config.toml
n_head = 2
d_mlp = 1536
activation = "geglu"
positions = "rope"
bias = "none"
tie_embeddings = false
grad_clip = 0.5
final_lr_fraction = 0.02
MLP neurons of a small language model. Each row is named by its layer, matrix (down: output weights) and neuron, and shows model dimensions 192-287. Each number is 50 + 10 x the weight over its row's rms, rounded and kept within 0 to 99. A neuron's up and down rows have the sign that makes its largest values positive.
After each neuron's rows, "fires before" lists the tokens most often just after its 100 highest values on Wikipedia text that the model never trained on.

L7.down34:38 52 49 38 44 57 52 54 50 46 43 50 43 51 39 61 42 34 37 53 58 50 40 39 35 44 59 61 58 40 53 51 42 50 58 60 55 49 50 48 53 26 36 17 43 39 55 39 24 57 52 28 49 48 60 47 46 45 51 47 48 37 70 62 43 52 59 49 44 57 57 63 44 58 42 49 47 46 37 59 63 46 46 63 37 48 39 46 41 55 46 65 70 62 53 70
fires before: " the", " a", " that", " it", " him", " an"

L3.down1086:45 52 70 62 49 50 56 47 54 56 50 28 54 55 44 61 52 37 48 54 54 63 60 62 49 41 72 31 46 48 50 53 48 44 49 43 46 37 53 39 57 65 57 50 37 27 59 59 46 54 57 50 43 47 55 50 53 78 49 54 43 51 44 49 41 39 76 34 54 42 46 44 62 69 42 35 61 60 51 41 59 41 50 58 43 52 53 44 53 50 52 60 39 50 54 42
fires before: "\n"

L2.down1296:56 45 42 53 40 54 56 62 47 67 32 40 33 50 41 62 51 52 47 36 59 52 47 37 38 65 56 64 53 59 41 57 52 58 62 41 40 63 63 40 50 36 51 55 48 79 63 63 39 45 50 58 54 58 40 52 61 33 47 50 42 38 49 68 40 47 29 54 54 34 44 54 48 60 55 56 33 32 42 35 52 53 57 43 45 55 44 57 41 48 46 25 46 54 39 58
fires before: "ed", "te", "ted", "ement", "ing", "ie"

L7.down555:50 50 49 55 43 48 72 51 61 44 60 47 60 58 67 49 52 49 37 49 45 73 68 41 34 64 47 43 43 47 56 34 53 48 39 56 63 41 55 60 55 65 43 40 50 50 50 56 41 44 65 62 48 45 45 60 50 46 36 53 59 35 42 30 51 49 51 63 32 59 60 51 53 46 51 37 44 49 53 53 45 34 39 50 39 57 49 51 52 41 54 64 48 44 42 58
fires before: " to", " in", ",", "ly", ".", " by"

L7.down1346:42 64 66 45 60 56 50 40 62 51 44 47 46 64 44 52 47 55 68 37 46 68 77 46 62 42 41 51 35 35 54 49 34 48 54 64 44 54 24 23 44 56 45 52 53 33 52 45 62 55 38 35 51 43 32 58 57 45 73 29 50 53 59 58 52 46 53 45 36 51 66 43 45 49 41 55 55 48 52 42 62 48 42 51 63 53 51 55 49 51 50 39 42 57 68 54
fires before: " the", "her", "ood", "st", "y", "i"

L7.down481:61 50 44 46 49 66 34 46 68 63 46 51 62 41 54 44 49 48 60 62 44 56 52 49 53 57 58 58 48 38 67 55 42 51 56 39 46 60 57 40 38 54 36 47 61 48 56 46 51 57 64 45 66 61 54 44 33 28 51 55 57 63 31 47 40 49 37 53 56 65 61 26 52 29 51 52 53 58 56 55 47 43 53 40 36 71 55 46 55 48 67 65 39 39 42 55
fires before: "ary", "u", "ar", "er", "ately", "ate"

L3.down296:49 58 36 38 40 52 27 48 54 45 48 27 41 62 72 57 45 42 55 62 41 47 41 47 48 70 41 56 54 41 46 49 43 24 44 50 47 45 46 53 62 63 54 65 50 25 50 46 54 56 43 53 30 43 52 64 41 59 51 47 49 41 66 43 62 28 43 54 38 50 46 50 35 52 51 47 58 21 39 50 58 47 54 68 41 35 34 59 44 66 49 53 68 51 43 58
fires before: " |", " −"

L3.down1103:49 53 49 52 50 56 34 57 59 45 42 66 52 64 64 53 58 42 60 48 43 42 43 60 55 50 52 49 40 53 32 48 53 44 53 35 55 34 54 60 51 61 48 37 61 88 43 41 59 50 55 52 45 25 37 48 56 41 53 44 29 63 49 74 52 53 53 49 61 31 43 40 29 46 57 49 55 54 70 52 59 45 34 48 44 32 58 42 60 60 39 64 39 43 42 38
fires before: "|", " |"

L2.down536:33 47 51 67 56 48 48 52 38 60 58 53 54 52 53 55 53 52 42 66 48 35 32 38 46 43 38 54 57 39 48 55 59 48 57 51 45 47 52 58 43 60 36 44 57 45 23 64 50 37 39 60 48 56 46 40 57 42 37 59 70 36 36 56 40 53 54 59 44 47 53 48 43 34 38 46 43 45 49 61 63 56 48 67 46 46 33 39 24 55 45 45 44 51 36 54
fires before: "ed", ")", "ative", "ated", "a", "ing"

L2.down691:52 62 64 64 40 43 46 53 54 61 51 41 58 59 51 48 51 47 67 63 63 43 46 35 30 51 55 48 49 42 63 47 65 52 44 55 49 47 50 75 42 45 26 58 60 50 41 69 43 49 33 63 55 52 67 37 53 41 34 61 47 59 55 47 60 51 39 67 31 56 33 29 60 62 57 43 66 34 35 63 39 59 52 51 65 40 59 66 53 41 64 49 39 33 46 46
fires before: " States", "ical", "ia", "i", "ic"

L7.down1184:43 56 48 55 33 36 40 63 52 39 45 45 59 49 58 30 49 47 44 57 49 41 41 43 42 33 34 46 65 37 44 64 60 39 48 44 51 62 52 48 52 52 50 55 31 65 50 55 62 29 46 71 45 53 43 40 29 55 63 39 54 36 31 46 49 63 62 38 48 38 45 29 51 48 34 56 51 50 37 54 60 46 61 44 41 59 70 47 52 58 46 32 50 41 51 39
fires before: ":", "out", " c", "ing", "ed", "^{"

L2.down245:40 47 58 32 51 58 46 59 54 62 59 52 60 59 53 34 42 54 40 47 45 56 60 35 50 43 37 50 52 47 40 50 45 35 33 67 64 78 40 48 55 51 42 46 56 54 48 65 30 62 54 22 67 60 52 51 64 26 36 45 52 59 47 54 64 70 54 43 30 43 38 39 56 53 62 47 38 46 47 51 55 42 49 49 39 52 57 66 30 44 54 46 55 65 47 47
fires before: " |", " (", " ft", " p"

L3.down231:51 29 38 60 28 42 55 54 65 64 43 41 59 46 56 50 45 37 46 32 50 46 41 39 49 57 49 55 48 46 48 54 39 35 27 47 47 48 55 61 49 80 41 53 46 52 54 42 53 58 62 51 65 37 45 45 51 57 66 39 45 60 50 53 51 36 51 49 63 57 49 39 40 53 63 53 54 70 63 39 42 64 45 74 29 40 54 63 33 53 43 56 78 35 34 54
fires before: " |", "2", "3", "1", "6"

L7.down726:21 50 58 52 47 52 50 42 46 52 38 44 46 43 24 49 64 34 25 37 36 55 69 43 51 42 48 38 34 53 43 48 63 40 54 49 69 55 25 51 63 53 44 40 61 67 54 37 46 50 29 36 40 53 58 51 61 67 48 50 42 47 62 48 49 46 49 46 57 62 67 56 47 51 55 64 45 64 51 58 32 28 43 40 48 38 43 53 55 64 39 37 48 59 53 49
fires before: " a", " an", " the"

L2.down697:48 44 66 37 59 52 49 44 57 55 42 45 70 52 37 59 44 36 41 67 43 42 49 56 54 62 50 52 58 56 61 60 64 62 46 61 65 56 32 41 42 52 55 52 56 72 59 50 39 44 34 51 53 55 39 60 32 68 51 45 63 26 63 53 56 55 47 52 53 31 44 55 77 61 51 77 45 43 60 58 60 56 64 50 47 53 39 54 44 50 37 34 60 41 40 55
fires before: "ed", "ition", "ted", "ing", "it", "ized"

L2.down1258:52 28 39 63 40 47 35 60 40 50 70 43 53 48 42 45 49 72 64 34 55 51 78 54 58 43 41 59 66 51 60 66 43 47 43 45 55 53 43 52 58 50 53 55 27 47 53 58 49 58 46 69 57 61 58 56 60 52 48 40 45 68 61 65 46 32 54 44 37 60 40 40 54 38 48 61 50 53 31 49 65 24 47 55 64 67 30 59 53 34 50 51 62 47 50 59
fires before: " |", "y", "ic", "ical"

L3.down1453:41 60 39 48 53 50 53 45 58 56 50 66 43 43 66 68 46 42 62 44 52 37 49 48 65 42 54 49 47 39 42 49 44 49 38 50 56 39 48 25 33 56 55 47 60 52 55 56 49 49 52 49 49 37 43 64 45 40 68 57 54 27 60 50 53 51 55 59 57 55 39 34 52 41 57 43 34 60 47 44 43 43 59 56 54 64 50 55 55 51 36 71 42 55 52 53
fires before: " |", "==", "gr", ".", " life"

L2.down404:45 65 42 51 41 48 41 59 57 59 36 59 56 53 67 55 45 49 55 42 60 47 24 63 54 45 55 59 52 47 51 45 40 43 49 59 53 50 51 59 57 49 45 39 61 99 40 61 63 49 46 41 44 54 34 65 47 48 59 62 27 52 51 72 50 45 49 48 45 52 42 55 41 60 58 64 58 40 48 61 42 45 53 52 51 44 48 61 52 67 55 45 55 53 58 45
fires before: "E", " 11", "5", "4", " 8", "-"

L3.down1407:61 58 61 51 60 63 49 78 38 47 16 43 46 77 52 50 41 67 57 29 54 56 34 62 65 51 60 66 54 53 62 44 43 37 57 39 55 66 56 38 70 59 38 41 56 55 55 41 55 45 32 51 55 48 44 48 60 67 56 69 47 56 50 48 44 36 63 51 46 59 45 58 50 53 44 58 53 32 44 41 49 41 61 50 55 36 30 56 48 51 52 60 53 45 47 45
fires before: " |", "3"

L7.down127:46 55 47 48 50 64 52 63 57 59 47 49 55 45 69 60 41 56 42 41 48 61 48 47 52 57 42 67 36 42 57 40 54 51 54 59 56 47 38 36 55 57 33 44 51 63 58 62 26 63 53 68 54 68 56 53 58 41 57 34 62 69 32 66 59 37 40 66 45 56 55 34 49 60 46 58 55 74 43 48 59 50 43 48 42 43 65 34 44 49 45 79 52 42 43 41
fires before: " |", "or", "and"

L5.down255:62 58 48 75 55 45 31 63 39 56 59 57 66 48 43 36 49 60 44 40 59 32 71 39 54 66 60 52 56 45 35 61 47 50 43 47 47 54 49 54 52 62 46 67 56 61 57 57 62 42 51 57 48 44 31 52 44 41 41 55 57 50 31 57 65 47 65 46 50 38 65 44 49 48 60 52 51 35 69 61 35 56 62 39 56 33 36 27 47 45 54 53 38 60 38 47
fires before: " |", " of", ",", ")", "an"

L3.down32:64 41 45 51 45 57 45 54 63 38 29 46 64 51 36 45 56 47 26 57 50 37 51 54 43 45 49 56 58 58 46 57 60 41 27 63 34 39 39 47 59 47 49 40 60 54 53 45 45 65 35 55 42 46 53 37 50 49 41 75 54 51 51 58 56 62 58 74 36 50 34 48 44 43 45 46 43 23 61 34 56 55 40 50 39 46 60 53 56 60 47 61 59 55 50 55
fires before: " |", " R", "A", "C"

L3.down1408:63 58 59 55 53 40 60 32 43 58 59 53 38 71 41 47 69 58 44 58 61 51 49 51 53 55 50 65 57 32 61 36 44 49 43 51 49 55 44 62 50 60 63 44 52 56 48 68 66 49 57 44 65 56 34 44 56 43 56 46 50 58 45 56 48 44 55 61 58 51 66 37 39 50 54 39 51 31 34 58 50 44 41 50 48 41 51 56 48 52 62 66 41 58 39 53
fires before: "\n", " by", " to", "ed", "ly", " l"

L7.down1363:48 47 49 52 47 44 45 51 48 54 60 53 36 70 59 50 53 49 43 48 49 63 44 54 52 47 24 72 46 42 58 51 45 45 42 58 38 51 62 55 45 78 46 53 34 14 41 53 61 55 56 24 56 53 41 46 57 51 62 61 49 46 56 47 42 37 68 41 32 47 58 39 51 60 63 54 49 33 63 61 42 54 43 65 45 45 50 28 49 48 32 35 33 53 58 34
fires before: "\n", ":", "es"

L2.down894:45 67 51 61 45 66 49 69 66 55 76 42 45 44 56 45 41 45 64 47 29 47 39 42 42 60 38 62 69 52 57 46 46 34 67 62 51 44 31 32 54 37 54 50 42 17 35 46 58 47 50 59 53 51 48 41 71 50 45 45 53 61 52 64 56 56 55 46 48 53 35 67 62 49 36 47 51 24 38 43 27 58 40 46 63 64 43 50 52 61 57 57 54 46 51 58
fires before: "ate", "al", "ality", "ic", "ical"

L2.down809:43 59 42 38 39 46 36 60 49 62 44 60 51 39 48 47 49 59 45 35 47 48 48 51 44 57 29 59 46 59 38 47 49 35 41 42 50 62 52 43 57 22 47 52 47 82 47 60 32 57 36 46 55 54 46 57 48 34 44 48 46 51 42 47 48 63 42 66 41 48 57 55 49 32 43 50 51 67 64 41 44 60 49 33 48 45 64 64 56 69 45 69 46 62 53 34
fires before: " |", " (", "%", " m"

L7.down947:48 45 54 50 37 57 41 26 51 57 42 43 60 61 42 57 47 30 56 43 48 60 42 49 51 52 39 62 46 64 63 37 60 51 38 42 54 49 50 70 49 53 59 36 51 76 58 45 60 42 40 63 45 50 52 51 40 57 39 50 62 35 34 53 55 58 60 61 43 49 50 59 61 50 41 39 60 39 59 32 58 62 62 62 22 55 60 57 33 54 47 66 48 48 57 25
fires before: " of", " in", " and", "."

L3.down696:74 42 47 54 49 42 41 51 51 61 62 28 48 66 59 49 38 71 51 71 50 59 55 35 54 57 59 56 52 53 52 57 33 41 40 59 27 45 44 49 51 49 40 49 53 77 51 63 78 62 52 57 73 47 46 55 36 54 40 53 45 34 52 51 54 51 63 28 55 52 50 44 45 42 58 52 40 31 46 66 51 62 64 48 62 39 49 59 55 64 50 38 64 36 55 45
fires before: " |", "m"